MLP neurons of a small language model. Each row is named by its layer, matrix (gate and up: input weights) and neuron, and shows model dimensions 48-143. Each number is 200 + 30 x the weight over its row's rms, rounded and kept within 0 to 999. A neuron's up and down rows have the sign that makes its largest values positive.
After each neuron's rows, "fires after" lists the tokens most often just before its 100 highest values on Wikipedia text that the model never trained on. A number after a token or word is its count.

L13.gate102,220,203,225,171,222,207,169,176,214,214,222,179,116,239,216,175,153,211,218,178,200,177,221,197,222,236,182,228,147,139,123,222,199,230,227,199,211,228,208,196,155,198,208,222,233,218,200,229,187,191,208,215,187,195,237,205,183,224,182,187,234,166,228,190,165,205,183,221,199,176,235,165,216,116,188,230,228,140,80,191,190,197,140,207,191,215,166,152,222,219,189,214,191,172,182,269
L13.up102,199,197,236,176,227,172,158,230,215,184,199,217,250,219,214,239,277,150,271,215,152,273,181,254,191,188,200,220,201,244,159,203,185,213,183,237,189,165,232,210,219,215,230,166,203,210,198,207,233,166,180,134,140,209,194,218,186,183,195,183,262,219,230,160,194,188,201,230,193,280,156,207,164,209,172,244,195,209,204,185,155,155,181,233,202,250,215,206,207,221,147,170,208,231,167,216
fires after: " " 84, " (" 14

L11.gate238,184,153,218,177,262,192,204,195,181,200,174,190,172,235,186,178,259,206,162,201,167,173,178,192,215,189,162,196,145,184,181,215,165,219,183,142,181,161,136,185,203,124,189,248,209,197,220,182,215,229,218,182,212,215,227,197,209,227,183,211,205,219,185,192,221,153,176,201,187,146,187,177,217,187,222,221,181,176,184,175,214,158,167,211,208,196,173,172,188,206,176,241,248,143,241,206
L11.up238,163,168,168,179,198,260,208,212,155,178,237,241,218,190,199,176,241,199,269,209,285,230,180,211,207,208,228,194,226,208,204,184,183,201,245,173,137,205,255,183,188,208,215,194,204,214,213,195,191,220,191,152,196,204,230,177,212,234,193,187,195,243,97,200,271,226,193,244,204,211,147,227,171,211,231,207,220,178,162,194,244,202,221,211,147,205,207,190,227,229,191,247,212,135,218,136
fires after: " on" 28, " " 16, " –" 9, " On" 9, "On" 7

L5.gate270,154,184,193,227,188,239,200,203,169,164,174,250,180,196,208,198,166,194,152,205,127,166,220,204,211,159,236,189,246,238,189,220,178,208,180,192,215,243,257,199,184,144,198,165,188,194,229,207,179,241,161,249,174,164,198,173,232,212,163,233,199,181,238,152,201,238,174,241,251,208,237,174,190,187,216,161,217,260,228,164,141,216,185,165,170,192,202,292,226,231,217,195,216,233,164,169
L5.up270,275,195,230,193,207,179,161,280,234,205,173,207,203,193,199,205,157,193,195,173,227,221,184,221,137,146,161,191,218,174,246,213,158,225,119,187,209,197,198,198,216,241,206,194,211,191,146,237,230,166,210,191,221,250,240,147,183,217,172,226,193,209,205,148,210,281,214,175,210,209,189,130,194,247,214,194,191,222,147,220,206,173,230,148,172,206,205,244,194,214,264,199,200,169,203,231
fires after: " " 46, "10" 24, " (" 5, "11" 4

L3.gate24,207,171,177,208,194,227,145,201,154,226,197,167,180,250,180,265,263,187,209,207,208,237,196,226,219,197,171,185,218,197,165,161,151,161,208,255,228,187,201,228,198,151,166,181,263,207,217,190,230,148,192,173,242,250,160,178,214,176,206,194,213,180,223,145,245,198,245,164,156,164,223,199,186,199,198,211,177,276,204,172,173,167,205,251,207,234,155,246,235,230,231,165,223,219,179,207
L3.up24,193,233,215,225,169,199,228,135,195,212,206,194,165,181,148,237,172,179,224,230,109,163,203,195,234,182,211,220,176,248,263,231,186,206,175,216,220,199,206,213,159,201,251,256,192,130,151,184,208,262,219,233,209,210,180,229,178,162,237,184,237,184,205,199,197,193,193,170,214,199,242,246,187,223,200,220,184,225,182,216,186,160,260,142,188,158,226,177,232,161,197,186,198,227,207,218
fires after: "om" 16, "0" 11, "-b" 9, "40" 7, "ib" 6, " Bar" 5

L3.gate74,190,175,153,244,214,172,238,233,197,227,131,214,239,218,260,213,190,185,234,239,224,274,251,208,185,184,212,254,204,222,198,196,201,222,184,164,160,158,141,163,254,184,224,210,225,172,184,201,174,153,222,271,210,178,201,163,174,180,181,194,192,209,239,177,208,212,213,199,192,219,204,200,239,222,201,173,195,218,195,171,208,204,282,194,235,250,221,204,187,193,200,199,224,141,198,208
L3.up74,186,211,230,261,234,224,249,207,246,194,245,199,225,203,221,179,188,216,188,174,182,204,207,139,166,144,193,257,157,236,162,209,219,152,163,159,163,189,198,171,228,230,159,200,145,166,227,216,229,203,213,184,163,174,204,219,196,174,193,207,212,214,198,173,207,170,211,175,261,223,157,272,164,218,84,219,158,165,204,203,180,164,159,219,155,254,195,227,183,205,216,150,161,197,192,180
fires after: " " 25, "s" 9, "a" 9, " L" 6, " Ja" 5, "x" 5

L7.gate114,209,180,171,219,198,195,210,208,224,158,215,214,215,189,239,191,163,212,212,188,197,207,174,176,234,184,185,169,245,209,161,210,205,199,118,123,234,201,186,228,256,163,197,267,259,187,209,245,196,167,192,220,221,182,229,217,209,183,199,187,186,192,260,175,141,207,158,188,260,119,216,255,229,171,173,188,162,200,177,196,208,179,224,228,187,193,201,196,196,221,229,171,158,185,170,187
L7.up114,216,159,209,192,185,234,229,173,192,152,213,139,242,199,236,228,187,186,187,187,126,198,229,185,211,255,189,270,194,175,168,197,198,143,190,211,237,260,201,168,265,274,213,191,270,141,174,168,177,227,242,156,213,211,175,165,221,187,213,202,194,191,228,181,170,147,239,184,223,191,189,196,210,207,226,210,199,192,227,218,198,233,269,224,212,182,208,222,195,174,155,180,228,240,172,208
fires after: " G" 24, " H" 19, " h" 8, " g" 4

L12.gate22,183,197,274,162,186,210,194,170,285,239,224,199,197,222,204,196,130,201,202,210,147,172,235,192,169,245,175,214,183,167,251,217,215,206,203,162,182,184,192,197,175,154,270,248,240,159,230,200,182,199,261,215,174,219,229,188,198,228,197,213,203,182,188,178,169,140,223,238,190,207,143,148,242,202,230,192,188,143,173,175,170,220,162,208,217,189,212,189,184,187,251,163,188,152,201,180
L12.up22,191,155,174,230,189,210,206,216,188,235,232,169,204,235,168,146,168,208,238,212,188,221,192,136,242,156,230,206,212,208,166,217,217,229,216,218,236,191,220,228,248,172,184,232,135,188,147,191,262,211,286,170,229,215,200,169,249,196,214,209,149,167,213,184,201,251,185,233,161,212,236,192,196,220,162,174,164,193,194,197,212,191,162,191,210,213,220,189,208,193,147,225,183,171,183,255
fires after: " " 71, "–" 18, " (" 5

L5.gate48,193,174,210,185,194,208,156,251,224,213,155,293,213,202,231,211,165,196,231,249,168,243,161,199,223,160,196,196,210,237,214,232,200,180,257,223,179,223,213,205,196,208,245,235,175,207,187,201,185,205,181,183,262,207,226,172,208,214,213,257,182,181,280,163,180,251,196,175,182,208,212,180,169,209,195,213,237,217,141,238,183,222,208,201,220,175,187,180,233,240,185,224,231,201,189,212
L5.up48,224,169,207,141,202,188,167,246,242,207,258,243,165,172,249,199,194,220,269,139,230,224,189,162,215,172,191,201,222,204,161,172,228,166,211,272,185,222,216,208,213,206,207,206,197,143,264,179,186,170,190,146,187,179,276,197,167,228,216,248,194,231,187,209,221,242,181,257,188,196,203,164,163,177,242,171,181,157,244,197,216,186,188,198,198,251,225,202,162,161,172,167,240,181,174,194
fires after: " " 83, "–" 4

L5.gate189,264,172,248,175,219,204,215,167,253,208,168,150,216,172,257,188,215,208,230,227,238,206,210,220,241,192,252,181,201,215,190,159,154,189,131,189,181,217,215,192,202,228,209,233,191,251,185,134,168,245,204,189,236,174,196,171,175,248,261,218,212,211,209,164,214,231,158,185,174,197,192,110,218,201,192,218,159,141,228,174,250,215,193,184,189,210,212,211,219,191,208,155,228,186,226,213
L5.up189,176,222,229,179,227,193,213,196,238,196,194,173,166,248,196,178,167,247,191,230,195,193,168,235,203,236,233,184,234,260,199,199,190,181,195,190,180,171,249,217,183,208,155,241,218,175,154,133,215,212,179,131,220,267,184,194,157,242,211,173,163,244,200,254,245,211,181,184,224,206,185,189,264,240,226,233,147,184,176,160,237,154,170,201,197,229,199,205,221,210,235,266,210,181,205,211
fires after: " " 32, " |" 19, " al" 9, " Al" 6

L3.gate122,246,164,169,243,191,160,179,231,173,165,247,137,205,128,189,202,215,228,235,199,207,247,225,192,155,152,148,197,219,217,146,232,243,192,154,186,198,224,228,145,212,195,244,239,142,247,232,169,196,188,217,188,229,183,138,235,228,192,213,197,184,145,180,165,188,144,186,212,207,200,174,170,163,207,242,173,202,243,235,178,218,229,256,165,183,230,232,179,236,176,179,181,172,168,206,223
L3.up122,232,201,141,265,196,226,189,166,183,173,233,204,191,166,160,225,195,159,229,238,213,249,222,239,158,196,218,221,160,207,171,207,266,196,238,247,222,232,230,193,159,166,198,212,189,255,234,170,179,194,155,185,209,202,183,207,180,225,210,211,157,215,262,207,178,217,139,185,234,227,237,169,176,183,170,187,159,226,179,203,217,166,193,199,223,152,199,172,192,240,209,233,219,191,198,175
fires after: " H" 36, " l" 7, " L" 6, "H" 5, "l" 5, " G" 4

L13.gate140,171,162,210,219,200,189,174,194,170,210,226,225,185,148,204,190,246,228,243,199,170,171,147,195,220,188,188,233,180,172,263,210,179,194,230,148,129,215,206,203,238,222,191,242,138,214,231,218,188,196,184,215,189,208,196,215,243,205,264,196,166,190,185,242,193,231,146,217,196,201,182,191,227,241,207,195,185,221,171,223,271,138,112,213,234,234,232,255,208,206,213,232,190,160,234,172
L13.up140,178,214,162,255,166,227,189,234,177,248,209,199,196,199,201,197,197,204,227,242,146,220,174,213,201,215,211,214,265,201,234,162,224,208,157,151,167,146,223,201,128,235,230,218,245,234,190,201,189,207,205,204,130,185,213,204,280,208,215,173,188,160,169,167,252,229,189,192,229,207,173,183,206,257,163,216,176,202,139,237,182,184,228,195,222,196,191,164,221,195,148,223,205,221,210,198
fires after: "\n" 29, ")\n" 16, " |" 12, "|" 7

L12.gate289,183,173,282,191,169,209,239,189,219,220,204,190,176,165,221,263,176,177,188,228,215,131,219,221,191,212,213,230,217,221,213,233,221,224,203,216,148,137,221,169,117,191,172,186,223,222,224,161,213,208,219,218,148,193,196,225,260,208,146,271,198,152,218,250,187,240,226,170,244,212,211,224,159,221,278,227,161,209,231,213,232,216,121,157,156,176,199,181,180,220,181,158,216,171,140,195
L12.up289,226,170,201,189,227,224,166,197,209,185,177,193,197,207,193,183,134,176,232,131,234,231,207,216,186,161,215,193,240,236,203,156,183,205,235,267,217,153,208,184,208,199,229,196,239,237,222,232,82,164,218,181,182,194,245,204,172,234,207,203,145,182,212,185,153,184,206,228,196,214,181,189,212,159,222,263,181,184,181,190,201,143,206,184,186,252,179,225,161,187,196,204,140,154,212,156
fires after: ")\n" 28, " " 15, " (" 13, "\n" 12

L11.gate355,216,132,191,228,215,190,186,199,185,183,220,208,159,180,198,210,204,242,203,222,168,187,133,201,207,165,204,208,149,193,230,221,169,180,197,116,145,194,162,193,232,225,165,266,178,202,206,192,167,185,185,195,170,265,221,195,210,190,207,204,191,196,189,194,193,191,197,207,165,171,171,212,192,215,213,196,224,168,180,200,229,192,177,200,185,209,183,168,159,207,208,173,181,142,195,234
L11.up355,209,159,223,263,143,202,250,198,230,221,243,236,204,257,189,185,170,202,138,176,201,207,222,194,224,161,151,193,206,202,194,152,178,166,140,150,179,192,199,256,190,211,191,236,177,168,220,183,198,207,242,196,192,251,192,226,225,223,208,159,230,233,113,215,217,273,208,159,166,200,198,255,212,216,219,211,214,192,196,214,164,155,175,223,187,177,199,191,202,182,210,151,215,206,223,274
fires after: " " 37, "," 18, ":" 7, " (" 6, " the" 4

L5.gate333,212,208,242,210,260,180,188,183,184,170,176,248,191,235,169,163,180,215,204,217,163,168,203,184,190,160,188,176,171,180,201,224,122,163,164,210,227,219,228,173,225,207,194,252,206,183,235,165,95,184,208,198,235,212,167,204,191,176,179,141,160,148,191,241,236,185,167,178,219,196,221,216,191,203,208,190,252,199,150,183,216,173,247,184,191,186,217,178,211,224,164,237,204,199,260,173
L5.up333,192,207,236,207,231,191,179,207,161,175,201,235,228,228,193,158,164,178,217,164,203,228,215,161,210,222,210,124,155,198,189,238,188,207,250,224,172,183,264,146,121,158,234,203,232,219,224,250,221,175,170,237,208,255,170,228,198,204,140,183,238,227,158,220,202,217,217,173,199,162,224,215,190,194,184,203,201,247,177,193,165,197,206,237,226,145,194,227,189,206,163,220,159,169,199,252
fires after: " on" 29, "A" 9, " in" 9, " On" 8, "G" 8, "On" 7

L5.gate330,202,179,221,211,158,208,163,170,230,226,202,236,192,166,138,166,197,224,215,159,161,234,183,249,159,188,202,194,183,194,137,175,163,166,146,159,150,244,194,194,245,204,242,209,154,260,174,185,234,210,202,212,265,158,203,173,255,257,143,198,151,202,234,173,246,226,194,195,219,191,201,200,241,169,216,171,164,189,203,196,234,190,216,179,217,194,175,192,242,215,143,213,183,219,172,208
L5.up330,175,210,169,190,176,222,193,200,170,202,201,239,185,186,217,143,226,256,159,138,193,234,198,173,243,263,212,220,171,150,172,214,238,187,199,202,162,191,168,144,168,190,178,173,190,212,237,217,209,202,156,189,283,183,228,187,208,220,192,223,160,268,217,232,238,225,180,206,163,211,225,168,205,167,191,175,198,147,230,256,185,224,246,136,138,206,203,205,162,238,151,248,245,201,224,217
fires after: " " 53

L3.gate19,185,212,171,237,211,199,192,240,267,227,239,196,226,190,189,222,210,163,206,186,203,206,222,187,201,204,205,265,217,216,222,177,200,259,199,206,183,225,205,194,156,194,229,210,145,152,247,159,198,179,228,170,220,203,178,180,264,256,229,180,219,171,165,231,167,169,225,247,199,195,200,244,285,191,193,187,184,227,232,148,192,187,207,208,188,184,202,206,211,193,142,222,178,176,175,148
L3.up19,203,154,184,194,254,180,168,116,245,173,182,161,175,132,209,264,156,241,187,196,186,169,216,200,220,242,167,172,201,219,209,194,174,157,193,157,215,197,173,221,250,174,221,196,168,219,194,195,153,184,226,181,173,241,183,175,199,198,229,180,195,253,235,200,157,199,175,193,294,172,203,184,236,249,191,177,246,177,185,179,209,186,202,173,176,164,225,206,240,169,196,202,210,190,185,210
fires after: "19" 35, ")" 10, " in" 6, " " 5, "98" 4, " born" 4

L5.gate190,188,148,268,220,217,185,172,244,243,223,189,186,217,170,218,177,178,221,249,212,232,264,179,207,209,205,204,231,176,206,210,228,221,158,122,139,171,183,261,183,210,234,221,223,219,232,192,207,212,231,213,207,225,242,236,212,234,228,286,239,179,236,204,179,186,199,171,221,192,247,168,219,204,200,205,168,171,199,243,166,181,242,221,191,197,201,212,220,218,182,188,182,186,180,283,199
L5.up190,224,226,221,250,173,227,200,225,212,213,181,213,206,178,176,195,176,178,173,242,219,204,187,144,166,221,162,183,242,197,267,222,188,218,188,216,206,181,260,168,159,207,230,196,221,201,200,234,238,235,235,159,178,237,191,192,189,185,191,198,253,207,196,204,205,250,186,214,215,204,199,189,223,296,207,168,216,253,210,189,225,215,242,240,179,230,185,254,173,229,211,222,184,175,220,201
fires after: " |" 60, "," 6, " the" 6, "|" 4, ":" 4

L2.gate138,250,197,167,192,203,159,189,211,204,181,163,243,205,226,195,213,144,170,190,221,217,191,240,161,216,203,199,224,160,163,195,217,212,185,193,226,227,267,241,159,175,177,192,244,207,176,233,224,173,196,155,191,218,196,218,223,197,214,190,241,177,202,201,199,239,174,175,207,233,202,201,211,144,215,225,139,176,226,149,147,174,228,204,203,185,205,187,232,210,249,217,175,191,188,163,164
L2.up138,187,217,192,198,222,196,251,223,229,224,191,191,196,197,185,257,179,154,217,211,201,170,227,196,179,183,215,243,203,214,193,205,172,165,215,232,224,158,256,209,166,163,242,246,218,180,254,233,176,119,212,187,203,172,171,184,212,197,187,164,231,255,208,231,190,119,169,201,183,127,195,210,212,160,198,149,199,233,196,182,210,231,160,221,218,190,203,161,213,223,189,218,239,184,159,157
fires after: " " 40, "-" 19, " the" 9, "–" 5

L5.gate5,174,199,238,151,228,203,225,166,176,220,195,179,171,182,243,226,187,214,193,231,203,143,194,157,185,165,179,252,248,201,233,171,199,184,198,175,197,147,196,174,183,258,219,160,180,208,223,226,178,153,134,188,209,210,211,195,151,145,173,237,165,243,198,234,236,239,204,210,218,170,180,165,186,180,237,185,194,251,225,196,226,186,227,168,226,190,210,261,193,209,226,167,234,217,196,209
L5.up5,254,210,221,236,145,191,141,204,238,203,230,228,172,196,223,240,187,168,110,202,159,199,218,203,142,175,145,200,160,242,228,165,232,139,174,186,204,172,193,223,222,217,173,170,209,192,178,172,217,211,209,174,234,189,215,183,210,240,194,259,263,261,199,194,159,208,242,215,175,198,208,248,216,195,207,226,198,238,206,183,191,211,214,216,201,242,198,197,211,188,234,239,212,196,176,151
fires after: " \"" 18, ".\n\n" 13, " (" 10, "==\n\n" 5, " " 4, ")\n\n" 4

L3.gate160,167,176,199,258,183,226,180,180,178,191,203,206,218,165,247,239,164,125,230,202,146,233,198,190,203,214,184,185,210,187,182,219,196,264,203,159,179,169,193,168,239,167,203,223,247,175,220,189,176,173,160,165,218,155,208,206,206,162,225,211,204,137,229,191,221,219,180,115,216,157,136,215,187,169,183,197,209,257,256,190,197,224,176,130,176,209,186,201,184,179,245,151,233,232,192,223
L3.up160,203,166,237,227,208,215,170,185,174,230,139,175,220,190,223,136,247,217,216,168,201,170,256,193,227,186,161,224,221,173,170,192,211,234,234,211,201,271,209,213,156,222,230,211,190,186,259,140,229,220,189,176,153,203,213,213,235,247,201,196,152,189,257,156,191,176,196,173,221,235,184,200,193,206,190,176,218,208,167,218,246,242,145,188,169,181,216,216,179,209,191,165,228,180,163,231
fires after: "." 31, " H" 23, "H" 11, "f" 5

L3.gate311,224,175,235,234,202,244,226,186,161,252,227,248,191,229,199,140,176,232,211,187,183,251,202,166,194,198,189,198,180,192,156,178,213,163,174,174,256,250,195,142,177,205,170,197,185,215,205,236,212,197,186,190,238,172,154,223,149,196,200,198,223,168,212,256,200,269,188,195,217,147,193,166,192,272,216,160,185,261,267,224,169,241,219,147,177,195,204,149,214,191,243,196,189,178,281,168
L3.up311,147,168,217,235,228,212,174,168,170,190,191,193,188,179,129,194,196,214,105,211,158,199,135,180,163,186,196,199,222,174,196,212,182,195,181,194,217,182,196,208,213,240,276,226,188,248,197,180,208,245,218,242,180,219,246,214,197,117,131,247,187,230,213,239,191,177,229,204,178,253,205,245,143,206,261,202,225,215,166,165,186,227,217,198,178,165,200,206,176,189,240,258,247,231,214,172
fires after: " |" 60, " –" 16, " on" 10, ":" 5

L6.gate314,165,212,244,160,246,153,224,168,218,234,175,231,220,199,204,198,199,200,163,211,231,241,192,226,229,237,251,192,197,198,166,184,160,201,202,190,225,156,250,212,223,222,233,240,106,196,216,183,221,190,196,204,194,207,263,172,195,179,184,126,208,203,191,185,205,168,204,179,193,280,190,221,177,166,215,199,182,207,207,208,242,173,207,223,175,243,209,193,206,145,175,113,171,188,214,233
L6.up314,165,251,222,188,221,148,246,227,225,180,216,141,175,200,195,179,206,190,217,196,163,172,167,202,210,182,163,177,183,252,232,169,166,195,237,239,200,169,223,188,166,187,213,197,192,155,185,200,226,259,139,181,188,214,204,152,243,177,273,209,265,210,201,227,211,149,200,229,191,167,203,181,188,185,147,187,221,181,172,197,234,191,192,212,221,220,180,170,137,139,194,200,244,178,298,256
fires after: " |" 46, " an" 6, " =\n\n" 5

L12.gate338,212,240,203,213,243,198,234,192,230,205,210,187,203,181,223,243,169,186,204,155,197,210,188,215,179,244,215,209,236,145,146,194,216,206,232,194,218,239,169,217,187,197,240,174,224,194,208,153,150,238,203,185,187,231,239,193,267,209,229,255,214,189,161,203,218,170,181,260,246,156,185,259,188,158,240,214,191,190,200,189,223,179,254,189,159,201,211,188,208,203,243,223,191,160,246,224
L12.up338,190,208,199,197,200,212,168,177,181,165,226,227,211,164,208,198,164,218,239,204,173,186,203,167,188,188,250,205,157,237,173,236,183,203,210,228,140,253,214,177,183,243,161,214,190,177,210,206,142,217,225,165,211,235,224,185,253,187,224,194,243,219,211,201,172,226,192,201,174,265,196,248,214,247,244,231,139,233,220,227,205,178,241,153,214,174,210,218,199,150,248,227,232,178,205,189
fires after: " " 26, "19" 18, "18" 12, "==" 4

L5.gate246,186,157,204,238,185,237,189,201,227,229,219,227,219,227,173,247,153,206,193,200,173,207,199,125,250,227,165,204,134,186,210,209,165,205,215,144,174,195,263,195,193,143,165,207,231,200,219,205,234,219,188,171,195,201,212,177,225,250,211,185,211,194,213,187,202,233,222,135,223,191,205,170,186,195,212,191,200,201,185,186,205,206,196,236,207,252,177,219,209,237,155,220,237,185,301,216
L5.up246,215,161,220,240,221,214,228,167,221,209,179,227,225,205,185,178,233,193,204,172,154,232,201,172,293,262,158,214,166,196,150,186,234,215,246,200,213,250,192,145,174,201,266,208,199,237,181,178,199,277,150,199,229,236,219,228,218,214,204,240,137,177,178,215,174,202,147,195,174,206,196,216,131,208,230,171,223,173,189,197,201,220,142,163,232,247,238,192,169,184,195,245,239,199,222,231
fires after: " (" 40, " " 40

L11.gate316,164,186,233,171,224,201,177,193,168,188,119,238,186,208,157,231,208,206,174,146,157,216,202,191,266,190,193,292,123,126,185,171,203,188,229,144,158,189,214,168,243,175,191,237,239,220,224,195,174,196,212,218,200,202,213,253,191,238,219,217,182,201,155,255,256,206,180,199,179,189,172,174,186,153,273,232,182,140,177,167,175,170,174,215,212,197,184,155,209,274,208,201,210,190,248,191
L11.up316,230,216,236,175,205,159,210,188,160,222,143,232,169,249,175,233,244,223,144,150,186,227,218,218,249,193,229,245,189,209,200,185,206,238,180,209,203,165,227,166,229,167,222,187,199,220,203,232,201,194,156,175,208,180,210,232,204,241,186,196,181,223,170,186,216,188,204,224,170,224,193,205,186,202,215,218,218,177,130,148,182,229,213,232,193,219,178,177,260,229,172,235,189,197,200,184
fires after: " on" 32, "On" 11, " On" 11, " March" 8, " February" 6, " " 6

L7.gate180,174,189,239,178,218,199,158,230,185,188,147,169,198,179,243,192,249,163,188,202,119,240,193,212,196,164,211,226,171,172,163,256,186,185,230,190,164,229,163,251,170,179,248,191,266,166,224,176,199,203,149,170,225,188,234,241,235,248,223,190,224,211,147,206,219,183,191,202,136,191,197,184,176,180,231,176,179,214,176,147,214,183,220,177,232,221,197,166,209,248,191,175,194,216,209,229
L7.up180,152,212,199,256,210,167,218,118,173,163,169,209,199,181,173,223,146,205,137,273,193,195,227,134,206,223,204,270,222,167,214,222,194,175,184,213,220,224,196,191,223,184,208,157,211,188,191,234,187,187,178,197,150,235,190,171,235,187,157,188,235,189,187,227,190,226,207,192,212,226,238,146,205,216,196,191,140,201,229,214,232,216,178,228,227,180,165,230,174,139,213,200,173,219,213,221
fires after: "," 49, " as" 12, "." 6, ":" 6

L11.gate56,212,159,201,170,199,154,256,185,208,201,216,220,213,214,210,164,208,243,197,225,176,164,227,165,180,227,215,207,178,169,164,216,201,217,209,215,177,220,202,232,184,178,184,219,212,152,309,241,199,164,167,208,163,209,231,178,261,215,208,255,213,237,216,143,144,229,242,212,153,206,222,200,176,213,183,200,153,222,164,151,184,199,201,192,175,253,256,178,188,213,256,191,227,180,162,160
L11.up56,191,217,266,257,229,179,172,212,241,234,236,227,189,194,227,210,228,186,194,181,141,213,159,216,186,169,185,257,163,239,207,175,183,230,222,203,226,157,178,206,175,171,227,216,142,205,193,213,175,240,144,174,210,191,193,205,180,184,190,169,250,187,177,255,192,169,201,249,177,209,207,206,186,262,176,171,199,175,172,189,181,159,161,205,239,201,190,127,152,209,195,137,202,259,215,256
fires after: " " 64, " (" 10, "–" 8

L2.gate224,224,156,211,217,200,174,262,202,198,230,182,220,271,241,216,180,211,158,200,264,259,227,234,214,175,127,148,160,172,177,196,216,260,191,191,194,228,156,234,179,143,161,243,177,244,170,193,203,109,200,195,204,222,246,216,189,202,270,220,228,239,188,181,171,186,188,160,197,189,221,239,168,158,171,170,202,186,237,167,197,168,173,207,194,228,144,194,211,193,234,142,187,167,167,194,237
L2.up224,183,210,190,188,187,189,225,152,187,228,239,203,297,234,176,170,169,176,204,193,201,192,216,238,180,155,191,221,242,208,194,198,210,226,167,177,188,180,214,202,261,154,221,254,195,210,234,210,252,249,239,187,248,250,136,217,209,157,177,213,161,173,215,212,203,201,148,205,219,202,211,222,214,199,192,140,124,183,182,212,221,128,188,171,183,195,228,114,210,238,242,199,217,224,174,200
fires after: " U" 22, " M" 11, " H" 10, " Mat" 7, " J" 6, " F" 4

L12.gate124,143,202,237,156,257,207,228,211,216,177,147,223,177,164,232,203,188,228,168,149,174,265,169,235,195,247,219,157,210,164,196,223,219,205,247,197,151,202,228,156,208,213,155,153,181,181,232,193,219,197,240,248,225,154,212,162,164,206,226,266,196,214,227,187,182,256,185,225,173,209,214,154,205,181,234,210,155,176,167,168,197,172,214,153,240,268,284,180,209,231,230,229,204,213,191,218
L12.up124,195,113,171,192,237,189,181,180,216,196,185,203,206,162,193,179,186,212,208,215,203,187,231,173,234,197,143,230,225,206,199,174,209,197,247,251,208,192,234,196,216,172,155,174,196,200,193,204,167,172,219,185,162,261,241,116,214,234,190,202,215,197,271,211,194,239,192,204,194,155,234,205,181,212,203,171,188,223,192,163,150,194,183,205,205,259,202,195,175,193,199,158,185,165,259,123
fires after: " " 33, "|" 10, " aged" 5, "″N" 5, "\n" 4

L2.gate338,270,237,149,190,193,176,217,221,153,229,182,202,195,210,179,195,205,208,147,207,208,138,232,184,229,248,174,219,151,203,152,185,173,225,155,204,212,171,218,202,222,189,197,186,166,214,198,175,211,216,193,226,155,137,215,176,175,201,217,156,191,215,201,213,172,181,184,218,206,190,214,197,193,208,224,168,166,179,205,149,227,198,259,206,193,178,180,137,222,244,182,185,251,248,195,219
L2.up338,169,225,196,210,190,195,272,228,191,197,171,213,222,238,175,219,217,132,186,168,236,166,226,232,168,199,191,202,259,200,209,201,178,165,238,211,225,110,193,210,229,190,231,212,173,177,138,165,184,169,174,209,161,204,150,214,165,167,183,203,190,162,207,233,132,196,189,198,270,207,200,216,197,223,150,125,204,238,233,181,197,195,203,205,206,165,195,222,169,214,229,179,166,212,205,194
fires after: ".\n\n" 32, "born" 19, "," 8, "\n\n" 5, ").\n\n" 4

L3.gate264,139,198,240,194,234,229,201,202,206,230,183,230,187,163,154,228,149,197,218,188,168,151,190,151,191,183,219,207,214,233,237,231,169,217,199,210,170,188,271,167,188,248,183,276,199,159,195,180,164,235,229,223,199,166,211,211,307,191,211,216,236,189,222,181,232,168,203,164,255,172,193,199,219,179,221,163,223,176,153,202,187,239,197,191,142,180,167,233,170,207,181,242,240,157,229,223
L3.up264,181,252,148,207,116,216,253,248,156,213,190,230,236,216,206,177,236,218,216,188,202,176,232,184,246,217,229,192,195,225,169,179,156,204,159,221,213,184,187,229,230,186,178,216,182,197,157,161,206,199,218,144,146,142,208,215,223,186,182,190,206,199,222,126,186,185,183,158,225,279,193,222,247,187,229,194,219,218,202,187,155,206,220,199,191,201,175,214,181,235,241,217,188,232,254,176
fires after: " |\n\n" 24, ".\n\n" 24, "\n\n" 22, ")\n\n" 10, ").\n\n" 5

L12.gate222,190,168,186,163,149,184,210,186,205,187,196,231,140,164,226,192,193,197,235,240,208,213,193,174,206,221,180,193,205,208,194,209,186,174,236,199,181,179,167,213,210,197,194,240,222,175,257,181,160,131,275,166,226,155,232,223,250,235,225,200,150,171,209,154,256,219,194,238,233,210,180,219,166,191,194,236,201,173,192,197,260,190,121,168,164,202,251,120,213,206,199,173,209,190,205,270
L12.up222,203,200,182,119,224,117,211,207,185,237,152,224,181,224,194,184,185,208,211,214,150,184,223,211,243,209,241,181,179,219,220,210,238,223,241,235,182,200,167,225,124,111,197,203,175,230,199,208,179,204,193,229,174,237,195,246,186,190,193,230,198,220,178,189,200,221,246,174,213,203,208,164,153,222,279,193,149,225,223,232,195,241,225,206,249,255,212,174,197,167,226,244,195,219,224,164
fires after: ")\n" 36, "\n" 31, " " 15, "–" 8